Part of a small language model's weights: 12 layers, vocabulary 8192.
MLP neurons of a small language model. Each row is named by its layer, matrix (gate and up: input weights) and neuron, and shows model dimensions 0-191. Each number is 128 + 24 x the weight over its row's rms, rounded and kept within 0 to 255. Numbers have three digits each. A neuron's up and down rows have the sign that makes its largest values positive.
After each neuron's rows, "fires in" lists the words (lower case) most often at its 100 highest values on Wikipedia text that the model never trained on.

L8.gate66:123097093135151174143143120151140145097164128107077135102117137154137103145143133146136115147137165130134112145148093121152168120151155158112121096123163142154122146133125097125134137145131121101127088134128153181145143155155152110153124086149085143155122184103143124171156090108101143153149146138066138118115135115156124104132130144129094126159127125143104155136133150144128075122170161092082117132121102064133135181114127129097113164111119121115105140072106147068154146089128149119130150108153118106070129106160098138127134140129095102116120131111155101132132093114108122105
L8.up66:155124136100087163124151095091095126072160153120151120148118138109177126102137145134124134141156122108102083140114147104141148131143125156179153140125109101128119099163111144128151177159137134163130158119107148129175127127105090116129113155107103166125164136148113153096126135123078156159089093128114065151121091115118115102126109146083167131162118144146160106088130109095101146112150123093143134135111119131101109131136142107122149127153144143123113098126106133144118137158165131062118123099115120110119138200156116102102119120104178127121118122175143109138144097094114149116
fires in: "of"

L3.gate171:117123133118133117153115113152129098111155128144106096116101093120143126135131136122126120172130151159152140116138109108121119153117162112103184110131151107151078150108120093174117120115091148127152073190150121138151152114139123122109134122121141141165102118084114165168128141098144216088126129144139149095123129154162089129142101095112171126101189136118137166136139146151139141133144153103095084093125112137102119108146108142124096084149091125130113135097121103115128132071086094140157117138131125146122145143103099124120173142132114080135108135124102132098093138099139167125
L3.up171:103158125143086141105106145127110101149147118134121144149065131090135156145122124137121117128137158143144160130142149131095130160145134146125206098154138136121091109102133084147129128099127107146116112182146102150149170120157111116135165122143111135147114094120121142123142108118146164144100152183178146093131160117177101139105100098126120104093154159112121165097167120116141109192122108115131105126137138117163126085144096128180105125122146117158105141101130115103120152084120100130151151115131169101126097109129132090141133127148168072115121106126103174130129118136145149097
fires in: "has", "had", "were", "have", "are"

L8.gate238:161130135103137138167118135122124127141094130151108158124116169135138123129159154143142119169091145150134067142122116127120098127159100094125090089181110156094140111114126123125143118155162136134092165116177099125113118123187161166134106155119112145139068194132146126169120092110137119100184135181166162145125119150111132152134117109104102128120154137112160130146131124131122118159115134132122097112152163122171088128097093148145093116115123113136118128130145150138171104127162077130090146145160124148113137118122135120135095100130117147142133124108134121060125092111093152150
L8.up238:124191122158140102131135163163161149142156151165182095135133098139126184132090158128113143097124120122146111118147110158108125105128141128138115111092082088145153160128106085129152143116104140137194145143106157117135132121174075127133122129104120142128115114056113142109136141113114113097153101138107104117145177118116143086147136151109140121125169128132111141131118125164118111095098135143121151121168169173111158175122139111119136114106144115087093121123113138133121119117127145142162109136072134111154110115104090118128124049165112138141121115119119138144135146095136144158
fires in: "of"

L8.gate86:144042155110096120084161121117117140094128075121129136110123172106110174098113128133105158169162132115117132086142165122124109113139111166113116107159123130109127112112119160155112132160131107091094165133108105098126160121138152130150085133105146088138117121119121137195150151145176111135125156159105145152143142146132099117153145133094142142100140166120121105139118125125182119118150123089109148108132118111125127129131114110093162142088131123140172106112128114076174141128113116159156111145153107125113128134134152110064130143112178115123162161119148091143154103141129105110
L8.up86:108111161150108124115158093138162097115154130121114106103121154154094108128118115095082167155145152127134117115104142150141083142185183164126104117147158160150125073097120148150124131119105134129133120204121128113107142117113144141142090129158135123151129140159150128122115124133136163122106122148087105154155147133102146118127152106158089071133118181112083104123116153116141084126083174118130119155109141125115100117143159111120114083119108136162150133154070128162123148143063115169110155127119128124133126107133135099124116119109143147148113124105178120170142121097116123117
fires in: "s", "t", "only", "re", "whilst"

L3.gate42:104146127143111136177150065116109117128108113125178166132148069099106133119137088138096092179123154141120108146126104130120131126119163123148115086147119142155144104109110097131139151111142163117129142149149130090120077142101129129141171095129132149101118121158144113146064130080164120118131093170153110147105162099098160175098123122122112176130137101136114126123133146132109127130107131134118153124096079139102132123128095156110126114159102136158099154117134131134172124070146145108139104178126113175143133129153140168111098075128140147097112108090122149132135131109139115104
L3.up42:109122157134093163148123089127134091185115107168100143139110133127127125113122101145111108128094124119131110130120121130097148135156155086132096116126085155136137148052116097143119089079101164126128117104153126133084112167105119089145145125173131124130097131076138155100128150155153136128134116114145142105120125105128122126110108143125119087095135124115059113098135128124069128138144133116137144126127126135148122134107106125087121098167157104106109191110164123110130092172133123095158110163066128137114092111133133116116128119124171149106110129128105132147111105193116111098
fires in: "from", "can", "may", "a", "an", "nearly"

L6.gate29:123140143140112137140083107096135144151095158153140173131134157138151112113135124111146141100107178183077156130107116146101100120146087164109128117126129173157152144133128154129098147095089118156148092164144132165118109117138099143144088148162171102121125120140124138157154127141133146129142135171097149113133117143130117092090103148106134130134112113130130149125149144131096096137097098157137141138170075110124119142121130150151142165092149110168190173088102126124153141135134113074074138086139144163129110110101134151136108140100118101154146167114099155154100126125135165101
L6.up29:147151113143128128122118152116123132108072153141152173105137113111149177142143101123069126144118145121127091140132146155136162158175065125106120107071133132158151096152151199114149152110137145125123134089148142130113120109111150169117177190129156115140149091108154122091142119107190109129130099146099116091134116107117130114103149080113147115120152157144132149131142134099111109133101119128115120122114160128133122102126127134141135118096146066108141125124124151104152093138111131106118118150088096140127120119100132175170161149111110082099183136140119121130142114134110161111
fires in: "with", "by", "than", "season"

L6.gate90:113090148100129082173184136101099128124134130166149102101140111181098134149142153079106167181152147133119131171101140113133168152167057130104123097145154101112100076093107101134120160078112119161105107129144127127130159160136133147134142143115145125159114143152109128195107161083123148110136132138131138156164132142130135092118167083096128161135116142121137139111105114137116155133111144129098110109085114104138141137122123135104139126152122113176122120138130108149112153126110123120112148118122111116093125114117129087099112095068123110126118127119102130160103155127088152119
L6.up90:102145127139117159097142125090164116096147096150113132117130080149109091120138116133158141144154114134135102099110102148130091067103144156140113127162186129118102176142099105147123094110108113091143095103155161094126173100190104151141081105115119092106105167146140136131094123148160130122121123108107114070154124141103113143127094118140121105129125151105113142136137106151155122130149160104101158174164129075134088127149112135166098126140123100174122113144166109119130134118119124125125178144121102109126145168117124112097140153167111125128131147117129129105103069153136150119
fires in: "he", "she"

L6.gate235:102162113122099127126129099126131152123121142135094118177137130141137109112099100130098062176086111137111126163160128092099093112109156133163156145147167113134146167131132135111154117152123124129113131117118124100127165176100148105145132120124093162129148117132113147150107103145089121132179158115204143109134103143118135162116123101156138156117122089139136123121142110116093104094127162090125163146159142128129138126092168126112109115140106133091091119130158123074147104097122175116132142156152102088105151157143119111131141094116131164167072124145073111128130126114149094149
L6.up235:147119134150149120170175111145134127147117118140135105123077137141157139111100120094066102107126126113100104167135123061096136127131149149136144141084149108115140144092153096092156147146130104082110160081103118115163150111087093108133124130131101117104146196145146117132095141126099076149135133104169113139110127133121139126130138132130137130122137083154160125098151129154124117101138124111169153151126141131121132160099118114105120131100130122098118124134150078101190111119123148088133148129105127072122155145158164109134117106144089144155100184131087101163141154142124141134
fires in: "of", "a", "for"

L6.gate218:192127121162113120150121127147131133143152094099132136154133118113144146112123122097094115151127117153154170173135150120085153132151093111127111117178103147101133136133119148127137109116095106109093093117128126110103092122128162120166148145124147124111130165134106097123129119136164068166109119119152129197182109139070091126086125101138134116146121106138147155127093100102116093123128120134109099138144093153160134091139139117114124129106094113151198142115143151129086104107124107127108092132132125108102154103146143086101141061116118133105102145158114165136097148166126132131
L6.up218:087162147143126129106138121122142105159117122134088129112097073110095126150123147088157154147098146118144108147157132133117107153145148150129101139117115133137145122139113099110132139121114138124144125126124119126078094111142109130125137144096196097124093160089142106143096099110131151125103100186091096133093133167133096142129098120147121151138136171098134123160132163119076094126154111104134096141107121097081093102166129129123131138122096134156126123104152117121119090114114119103160142094145106119143104152159178178145105090144138108188115129130168127129091125078148135072
fires in: "for", "with", "by", "as", "when"

L4.gate164:150129092127153157106103118121147104151139167113104144127134136181145160152140142103070140118139098127136152170079124106084165126119157147149097147083122132107146128105129125183099135131143122142125125102075087149089143105125102130124115134138102065138131157089124106130151154122170136162103135112102133131150101118138140101135128162178119102136131127150134190121157093151106186144123126126119116091099082111133092113106161123110134115122135101155136150124083137173144142107116158149118163107118141101088165109147142134094128092113149126101154141135094130147140115158135138144
L4.up164:147116138146181138074138138138115129167131122127118141142149103135168134140132154091147126133118174118121124183108105121138139127152144131108059136075116135094124153117111134171126116086140116144154109161098107166119112126085120105123133189141174100132129093073136093168136147130104103154163150101085138126120141135121080143174125142154141112154096115166118161132138100122123167096182135111151123111138132129150132144151113102122118134119155124095101121091136114134164145137129147088118142113162103133102187092114135141116159085102111127150157146141110131120107121126114099112
fires in: "of", "utc", "and", "population", "over"

L6.gate8:111174133130146159144149126174120128111135101103129129149128129088132104151144109097115131141126139112163150175149160081099128138137089165160091143141137146117105200116111134151138141062166104091087156116109115137118113122118157159127180095114124149118118141114115135118121123085081198114039161116160119127136118146126097165094109131115118141133119101099118106146109130156098100146145138142144103116128094134118128133141134123125121142094121092160103096097118129152144102105120090097139123097148128116147144103166104110097137113123149141125105118156155107095120110102109128136
L6.up8:096144147126154124136123139134121068112121168104104176132083118166136128149170147138098122164167106116152088113131158144104138122110129139117106124103122075113133105166124141187133129125166150162130129121085155155141171101117186136130103110123112135120107121170186107186130132099130126135118144110124136138133105129141112109118140097150111144180154163102142149148140111114070161085130122121168120136085116132096146127151133101113132115152133110135096102139085138142127158113151153096167106131140143130132117126121103152099149132152138094122127116147124127187145134151066124102
fires in: "and"

L6.gate189:159135127128108114111137089137114105150149085148117097162111154134153163092108119135136139135162089108121128148165097116145102089122138096122120139187153135150072131107123107089192135132125099091149145114118137105167177145098120131147139128153119150093131143105115159108104102088108107120102126140153115153127124096095155121124110129126118117133091091101163139158099121102174122117139154133091148109108166141173182119105148111134132129156109120144147108155129121113137155101149117133146160175172159082112150119124154116100131116161116170139101138169123158113148141091103096129
L6.up189:149130065122126123144113111156116121134111119174129147123070115141087158114180116146138116132133137153095126154095087114120135143149165097116116157137110143140106103126138089108113109121089124096099105138096123113136170160119098083130128130122140093112100151098135128156094080114149107142109123125123105133055137088122117103126087121137140142128129117151117147132170130127092128162099119127119128151119132146128139128097138116127082136125105176129142103110153153110186114102119124110092106186180147101150131112117145120126135083108109138107081147135157184175129137108089119144
fires in: "of", "for", "in", "on"

L4.gate183:137145135128121100189102087105156107139159103073108153148142066158173130119155141147125142154116162154144131132125088129090130105111130141117103126087119134122125134104166147144122169134190105097145090151161103141122120174134177099159148109102111096084134151120139103129152112090094144132121098108119145157112129148140087107129110126128104150139115098100139165138106119155112134141141127147099123112148137159128093114125131074120099099110088130153133138085140122117160169108095144169100115130127151143090112137126106116107109110133096152169133101116099130116142128152073111135
L4.up183:150130143146127151141177122121082055126118099109132098171135113122153156101122151116135153110176144160142101122162117142106131153102085145098174102147164118111140130161127126135096166060126136140123128115156150129137162106120104145106153116156123119142096116110104141089122147137110126163093089153139141128136153112108146127123159139139094143133170119144088139096163137115149115170121137132165148118163103106123134135148092103140118131138133103163115080139145154133167129116134137201122152116153156174159103139165128082134141154143151105133136133146109153148162101098136127088
fires in: "into", "about", "around", "are", "were", "toward"

L6.gate209:114120128126168153158113124166096137166117105054071167102129116134147170105117108095098143148130151146131086115138162134092134182151156110129127086130184139135146145146136112141109145143103098166123138141140125154127120092131148156166176088127148147131102136138131079123135121126120141101091128131108142078146155136129112101129145094136153128132140139134089130127104183133128098152131083083133090161095125075103120093137102162138097143098137123111124111133120111109136125122116141120169105085095127138100100097110154123135124151098106116126109147115153125162095102101110117106
L6.up209:158141129135111145124098096148129176116159089109103092151134113126124143158162134155116127094147143119098094135104157088104120137155126154093112128115115157080144150130139136152095102123115152111164151118116143082133151131143092145128099142096120095137133081091106115153135129152122086176142143144089108140146176158093122097145092110113097128127116146161110097180126159148133174159128171085110109124130128120084102160128141129120082172143128127111151147145104139156135118118138140180142143152149132087106152134146157124155110147156128130181094155112163111146163139131126143160
fires in: "of", "suggests"

L4.gate248:156133132092116130163142105118132094082168090085137103153157145120109138094167112085117088152149120122126134144175111141096118130140148119110127102101121105098085137108152136130107129080124138101142135085134110108166136121126120135107119125121110106165147144123066116114155170129112120137105131122157149114191071139129161097132112126119130126168140125105131146151099133096119101112106173152129133164144170144130074123116105167162121134124166121144081081120112148128170148142132089132113151146140138108103107136139105093151093080089129153137083134126136115130090129136152156120
L4.up248:091080091079113140116123149126062127099150126126119117158122091131161134144148166105052101104117113143122158144127133115095117140141173168130150110105135095143111139149132166176119143132106136190147104132103120083103129103119113139116108111130147123114112117128120128118143155156129149110157136116142166115146111106134115149129157130151206148122164141108118149093117139131136151133097106131140131138079142094130105131134165148147143126155124095127104082124054153114110139149141126128119172094155115108121105147109090122145159106154166099087142117108125168132142125119129132096
fires in: "has", "have", "had", "p"

L9.gate201:169101120146122129120126112141138160161127164115157117117152127123135143106120143088087124148113135140144125173149130158139106107108142139082090093078137164127136151123131126152133135137121143133101147177107166123102080116148109124144121162092091138112119120148114116076094134120099120103125070113109151135089102107106107136150120095116181164164107145165102135105137102130121149147157112134105146167096159128154152150112162129124134166099119119120103098166126153081124108116106136095104155131117072119107097112141125111169119138159133062149124117126101110144075112081123120132
L9.up201:125195125125106116102130138143148144138086139127104111093134162139134138109126132113143118151118166138140113110174127150198132094114137124115128127108155129132139145101146088160099120117076112130113108132130132114157108102179096095155150179123138116141119135138122152181186105124141133125100129141115130147101111102157120120144154102091096169162182115164155122117109156144104143134117148151121123148062145135113166136080120213159098150127133154114119101117148115132131118118105119156133154125161111111110110124084126120145126081143117094111111143124079141125124133109106159127
fires in: "of", "the", "member"

L6.gate110:185157147136144108120147126157120149106124115114150138156091187143166131141089134146150124145137104117111145157120125116129162146151128103115145133108107109100105112116119113111164126121123079128120165100121114075179162144106126111172150142121115117136153151121121151147150087077087100122134135122142138117116107101141115140106115182145126100202141079178110149119116076154147132136153144132152160136128134160155114162154134100104146123151111094107136086145135131132133151125137131105140128181132111094068142162125161117109142111122143152146118163140112107130135139073090124160
L6.up110:099092137122104121173132100135130133169166083131092103125124161142127152116165126088139122123105085123110135133128109143124165129072091126154147122150105125133138112138139120157141130145101102138155148152151166112082128122111065098114155127150113115150122126116081160075182125122139100139124134109127116116131117109133102111106130059168108087134142115158124097129117102136122106115133121057123156129152118135172119113114108102107144121107149120119174140168151131081138126133096127159154159156104134145108115113149174095131124133106172134157121152152117135113143124146146107063
fires in: "of"

L8.gate83:130136137127139144124124101155144118138136153125118099132106088145080161158128119149130121161112130132178130127101141077110132090115160141135126152149121122093101111150101129173135098147141149140145053171192133143142153100128122132118142106144150128125115085105141156150114147144117157136150121145088132112078159112135122107158140119094141135131093074091118177119197104129113131114133144137120134157134141148198160156126146114115112088127123109134095128092157131163126131122141133106124082132122131134147125121132142134074063099145151095129126170167098143129127109138112139158
L8.up83:112143175137117123101132111139126103174147140142097157095106186150109113148181137120150146140104173123140153145085093094129171121100131110156159138113125143115134141108160145134106102107144150134111123075164122149133148096096130121097149144116133133133130124083141155121105118097120122138163143159141148133108174103128130125114149111120066079158136094120091119093127113121143154157104126137124125123132091160153118150138145144131127099093113114167165162154135169172117128130065151145152111127110140107087181115114115128089135122123150159165145119160100159129173136154105145130
fires in: "was", "of", "is"

L6.gate136:146157111169115157091117095122148121120152122129129152110135113123128074096182080140129117121121129158132100146057129146100131115156139108096153189116135129136102169118111145127110130132077130094126088110121144123137110106089115128127160120140112123123161144109152109123142166127146127151127118063119117117118144112130111170139127143107112141126130134124112084158174143131145160127114140132090172095169108109120114083088150112111075123175148157111146156120133106091108141097090164118123134135160115111150129098108133120146170144102158087124122112150138131168151128136176130085
L6.up136:150098122110161158105152151139082089147120175116104131132127111152137134141196129157120152118116122122143104078122149147161072126116125140121096113130166125120117122142140113154119160148117115133170183127135131129134136090114151071089131105126124111130145113156098067160105143128170145090056104150075123162147125079143132107136133130105106093115113161135107138110109087104158147120114140137127091104091152145157092143102117124165102135122144133136107118130137119147119155119103156092146158144132158138135147150108139120090143163133159121135106116130137115095099173115156099133
fires in: "s", "only", "remains"

L6.gate109:115109134112123153099150139140144136121094141142097149108157115146129122113145125122128117133166145148099111134136119116138107077104114130119157148122189133143092116081137134130109097187131084111137113119135128124161154158075108074095076127162137151130125138135130111111136117136113135156127122112141114120150115157126120108126104131129134156141169132107124125147136133115119155158105139113157138206117094106153107155086134143135118193113104162105136131118139125132149146128150172117096154130153141115098116118146194104166125184109127090068128150133138097152119062132076107117
L6.up109:173086152085088159113101121066101086156168124115126155092102111153111131153153131143086108151177122151094136132098183118151166109092137118154144146158146111165148155124108157118120098115152073113142132106089137094114132140117133134096156124092144138143130129107125129145173138123122099149143132124089110121125133109131154113145143154151127134101153160154122187125101121126135106108120148140116122090121096153158069115124134085134134128119135144119101146108137137136114107133188148111149127114116152097137117150094145082134122134130182112104141100171125151091130174124116136131
fires in: "which", "it", "this", "following"

L6.gate236:127117125126146123114112107121167113114110137151140128120148144145126128109129121143146162124144123134150086154105124078117198130093129103104122121151128113134118166077128090125086144162152108141115183097149094113110184143124140106125154149096104101144122109135167121102122124151142121130172091128116100138121174127169118130126095099166168115141102111129160159112193129053138158158119120096087108116082150120094114126101113104122086173131112138107086153131124157109129127111148112104114149106112098164113116100138150130095142157119130130124137131172148154141107121106164110112
L6.up236:156125117115166123109149187108107160095122162099141130130160181140126122094122156177105172141125138121084174111142107078128134113101107122132096148100133106127102150127131100122119108127142096121114154122128145092163128153110133129130106120125131097151146135132158150081106111108138123139091069123147102162144137124171140122137144101182169150117135115172195167131161136115129132132162139138111123128082108134097117136127145094131076188138145120138106153114134171146111140157155123102141171126077157114106105138113141120108108165129100117132141133108104125121112121078140138117
fires in: "that", "which", "who", "of", "whose"

L9.gate172:150166122102150139102142148115132136090197102134172157125108122126089118108102120183141126153146118137158141155111104145108089155123112155140080124149158135118105118116109115100153120144128114140165143146136144137150102131163150143120152133105140102161120109148163128129164156155133185136148156113132173116146096140060149120124134137097133155130145146086102156107158141173100137148092139146122119112104098140134108118146119145116159147108108100170119168138114121128088105095116132037100129133145103120123089120126123109109167139155110097154145120124171142158104115113126122099
L9.up172:111176127078078112136126117146127115101108158125107184079115091156132085132069148121130106144149116159109114176117118138141122132104153089131133133132134179110149118124107160163170126146152151112106110113122121093101126122136164131129106121145120111124136128152116115126155086136155147141112143111088103122136110136119126181146082095160120134095140164146109144129140130133136118153112172140155128151076126124122070129145138103134124152166093180097118095150124134147129105147119148105090132148176089115115139115118174095149125136115126141112133121135094083146114079146134098085
fires in: "the", "he", "his", "she"

L8.gate172:129169119122086166087134100109106159136135100134179145123082110142095114120115069113125137098119167160093124108126117144115120111120102114083096099133126165128160101097132127104132175124150118131121095116167129133123161091176125117146126143101178116101154106150126097142124124114083123116129143119123142097141120101109114157117126120122106136110173157117115126157163135143095157113135168114107129115150127109120125133111109121056099172147101142098109156144149099097157154101116138133164133147172061104121152121129095125128142141139157141164078157094100111108142150130135123106
L8.up172:081190128140131119131079130105170152179126091101106126124123116144105159137176109113138133129102122174105126134140103091085149107148172114143108082117128197108115145108115086116118118136138131172161125154122127134115120094178134112101144100113169127094148112109161167117179112137085128107144120124109119130142119141120132129121117124091092098117130154141099138161132130116090142151080154113114143082072093104103150149109119122108097120138126135146149161104147180120171131130093122124123139133171158138131098113128137163138138156108097111136086128136111132117104138147131119137
fires in: "of", "and", "for", "the", "or"

L9.gate86:119176151182128134117120113116105135164110098115151142156100118108093129200090074103093133145087119106120119126133155106130136149161095150125113096111130170134114137127115169131152118116202119128137109109148131098107110125159143130159157101095100158088134126139127187079146118114129150169129158136137113099161131124149105113133146134136105167129147136127080145116123150124145124150126115152116097097091084171137114143117101143110128130100126134125095087123111112154128115108179118123143122139138110098109096132104110115106109077101115103159129144119133093113107087107116092092
L9.up86:139114154143138126140125110106081149132144123136148107119121144142126130132167137099124155143107116102114131141160117123113104103123124150156175116154147102112093154101111147094147154113102101098143117107156105101146162137153121113143116182130096182144113096092154156089125099113130107102111091136161106083157139126104125125110120142146111122155139108111120072134145102108119149105149123136101126075103101136129175147107119140133140076113141114145180154113128117136150115152103167135142152145182115102121098078182155137107136131138167157116168115122192140147144142123119075178
fires in: "and", "or"

L9.gate229:142156121143126142107126084120141102161121080099126088092113121149102133172130121144103125107132152109140162158146113119123155150118148120135113114066150129160173146118135050162142148183138112138105121113125152122139105124156104134133149100177145129114108158098086112107148091137110134154132132132118111143129154109085096108109159152139103127152217106110124126124124135160126166112159117104152078138112115140116143134135104132111107146134120125155145169112133175148157114124108126168115107174095137098092136081079123155124123139133106098109147146115117091101142122145129105138
L9.up229:137154150165092097180115112158137103131131136124154103119138122112179085141144119126132130139126141168139154138124125163126095171128127179137110104109156106138124136102117125110126161169125110084130110116165152111114150110147147158155159130133118101120126106129109157094116165148142098150140148140132103137149130154087149128140156112064106095106134088165138105150113132171114084159098115116133129113156088145087126107120106126112169121105093128106144131102177146138112135148111107137104104101140114139106153100136100134134154188131151149107083115113110153114151070128067122089
fires in: "of"

L8.gate58:095115125143117132143094135130132115164118093094136151110126144155105167170115092096116137145100153171149146145140122150163122089123155106109083098080116169117101094151133129111120107159092116132118117121142123124121165146136108101118125124131160120117114121137144132075136077145198143099094151160108135132130207105084080149135146115113111137126125125135118118136172106075112146124123141134124111126150121137112122106115094156114125120110152144102083117145083144120126066155136119131133149138124091139090153166113119144132134115062144125129127140080158139147108089128100144137
L8.up58:118111128135096130130112138134139143177118098126147146096131126119118164166119101090137121141126172139175106126123143142163101117154117123080143165122141121123109102130123115126101108171131167167094064139143108097140152121171128116153115110107155123099115114172132143109060174162153132143118132135126078156086159113111079105132145104082091157102163110123125158125144122126136122120132133127127114140132158124083123119121072128134114138099101116141139141126058152143146131107113121148113144154123085088108161159126148173118124131147166154184148145149146152148120120112097114131
fires in: "of"

L8.gate54:135093117073123140130126149102159168122135107158133152136134114165099139176127124099077095144151144116142145139122096134116157148136128117135118121112162099115127104192143133102131099158132124117163137142145122102131116123116165143123155147141104178112168115144126153130128184115133098091161133144162114131112080153123124144138131085138118158131119137119176145107113105161072128113122142130103129158128141124080115128073090075126113161141121164136130074102128165130138141097129152122113160118128130111074123158121126090153156179157117116096185113095114116138112134131094137128
L8.up54:150113141119153124120173112067118117106109164137135167150136139141111121110163175115117117161139186099150142155129086133110111103181133117130132099135145089137141135117131108079129125108123096081115130141095096106118128151118132133112079143128158122170117093150145136123135136090131118121106140116165108167166113161149109118148116111111167146122132112146130133148157136092110126142150099159115139098140106098153051132180104129126122149129151150127166109093143125131152149137097120089166191100160108118122170141119153127139154110109112131113141115139153100101086102103121105164
fires in: "he", "which", "it", "as", "however", "but"

L6.gate11:124154076105131154167130152179134175132178134090084116086163152111129147128151101125172113152153117144140116135137116131081150101159126145129145124127145103064132150088185114113144121195124083123120144114159102108140129093135139115143130137118116115148126150142137118144151128183117109138143122146118128126104075155134166126174159086122101163100104125152127120129089127124105093129131130142117126137139127126141088144096140134134125145106102113141131125120140129143143090120143072112085124151110105124092104111135168101118111109109175120132065121149128112161093121090132132146
L6.up11:118107116148169118147153134115135137151133132127113100152124089112138164091125158120138146151097106134107117148125105140131130124150090102128125171163136039107112143114149140122126116143160149154128109168135152118075074145132133140176125151098111154156111146133127105122118096116133135109203097130175169125159096114155136151135157108122159184128131112157114148096151143130126108150138107128104141155117168091142140122143142105110128147156130117079090087132171058132110119094125126125126154096111103140109100138131126140168112133134149125140069153144128155110121148116138149152
fires in: "of", "for", "from"

L6.gate252:135119143094128161113117158120129153102115091105092129140126111143137120123150117117124076121103087200142160121147110117131150169092100141143130160127115084098115178137128150136118161165117115141160123139126120127127126087150132133176167173071091164155120153144124104150119117125125152120123087115120117111140095132144152140157133101109096159116130086149130129161111125143137103139122130139097129192135109098104151097094155115155167203103124144116083117135113126134136118104135138126068150102155117133143104134107109125170101148118140115121144153152132128165080145146165142119
L6.up252:093167150134143120157122155122129159127104115131093119118117096116158135126127118109157098161107087181112135149113156113063156089100139197148123148090132101067112156120101104096133096113096112140118114156166113133127142085157106164145157139118117111135115121138102136155160136128106146142153122142143146143126097132153092117160116087089143134134137126141126130151123157133171100113105184150094115131162134102122112137108133148150206117112117117111103103110102121132075106168118123099084122147112078159129148114125119114144152117107128119097129121169096120130109132110146154127
fires in: "of", "his"

L9.gate95:151132139111141163137108096155125124135161171125157134099121093137123125152126125105139100121143107149100152116107096107152118113130132146113151115153135097140119125104051158123131098136090162131145152149135113138148139136156146127163169087132144119172119099121118148133130158121126148136169145125123126121081171182117101181176133140141163077149134118133098083097156097128137121112146202119108152104117149098120127119158148112150136100101109101114127126087096148117134112121145091128080094167141090101111112113127092070094142133097090102158124120138125129130134107146125110103
L9.up95:090189147110146102159168090138120127153102129137134147131073138145141091120118181128168127127151147159132116127132123134109131094125107075077131122120162161135164127091087163141132113128093133093143142119130126111109184086133094171129115159150144162109112163110124132140113078104133122161153125160109123143128158077109149165133130156164118137168165134120143143095133123147109137127123144086133138148185132127127137132146182121127129126122116140157156142099118131128091120120126146163151074115087126149082100093107134146098128135106126124148099098130113120122177118138109119131
fires in: "was", "of", "been", "railroad", "its", "later"

L8.gate236:109131081138112138133143138123119134156104111126126164099116118131102129146141128100168135120082137148120149135118136126101124147133164116139093155121121127166109124163110098101139127152093131126127087149171158132125135107162111078135123174154066119087116123091085142120137082132122135100073105167109177123123115147153126108130103136108154123131123097132157139140105129159092105182126152076135172157121146112110172129124161147122094117116157148152118157119139132133117107092116096092100124118168094148129127138185127094141162123102165105147146112116135103098118090070151125141
L8.up236:112147142126115118157149157085143144129154109102153146123157153125107108091125127137118118146121168116105143136125093116157114168076133100141110151098108145106150109157154130114107101172099139137126116155171139148169137087106156100104135133140122125095115097070095129131158094137154129139104153154136098184113160143157160124125112123122109142135114092146152131079177153113136086138174137077149140124093130111128130120111104147114119108110123159126103138156120144126176089118122117125123169105125138152099074112167172110213106121114104110116116143148106133139128104124128101137
fires in: "of", "by", "to", "born"

L6.gate169:153106110145100142107102120119117083141102088142150121185161135143160149149111126150176114155154118138126133161110084105123121103118067113123177125115130119141142112121108156129113098158134148160100101131159160072134099157197137079099138097142170118108113153130104197134151156130128128091135123166152142157139146148127161140088129147134097119136133111127110144121156118085160146120136137105153090147171119122109103139107127127088169111137089146100135153098152121123162111131117141118146125111144151169107153156138127158143103142131127129136088142133115144116122100085150138091
L6.up169:124118117139125132144162108133092110134113105138146113172158152110102127132122136084142159112161138083156122099107103114166114129142087123137128087197155160128136099149159141135147131114124145125157165167120136123084154141138154110143128129121118129126113169127138140090078128123082129106149135127172126146174127108117124158122148138105132135160130137104107082114151114150119117106138099134106105079157102181160142144089125154092118076160137102145179107132148085123111133098122140142146104174128109115142113122161122118118185098130132140136120091108092198103121128128154112151
fires in: "are", "can", "have", "were", "may", "will"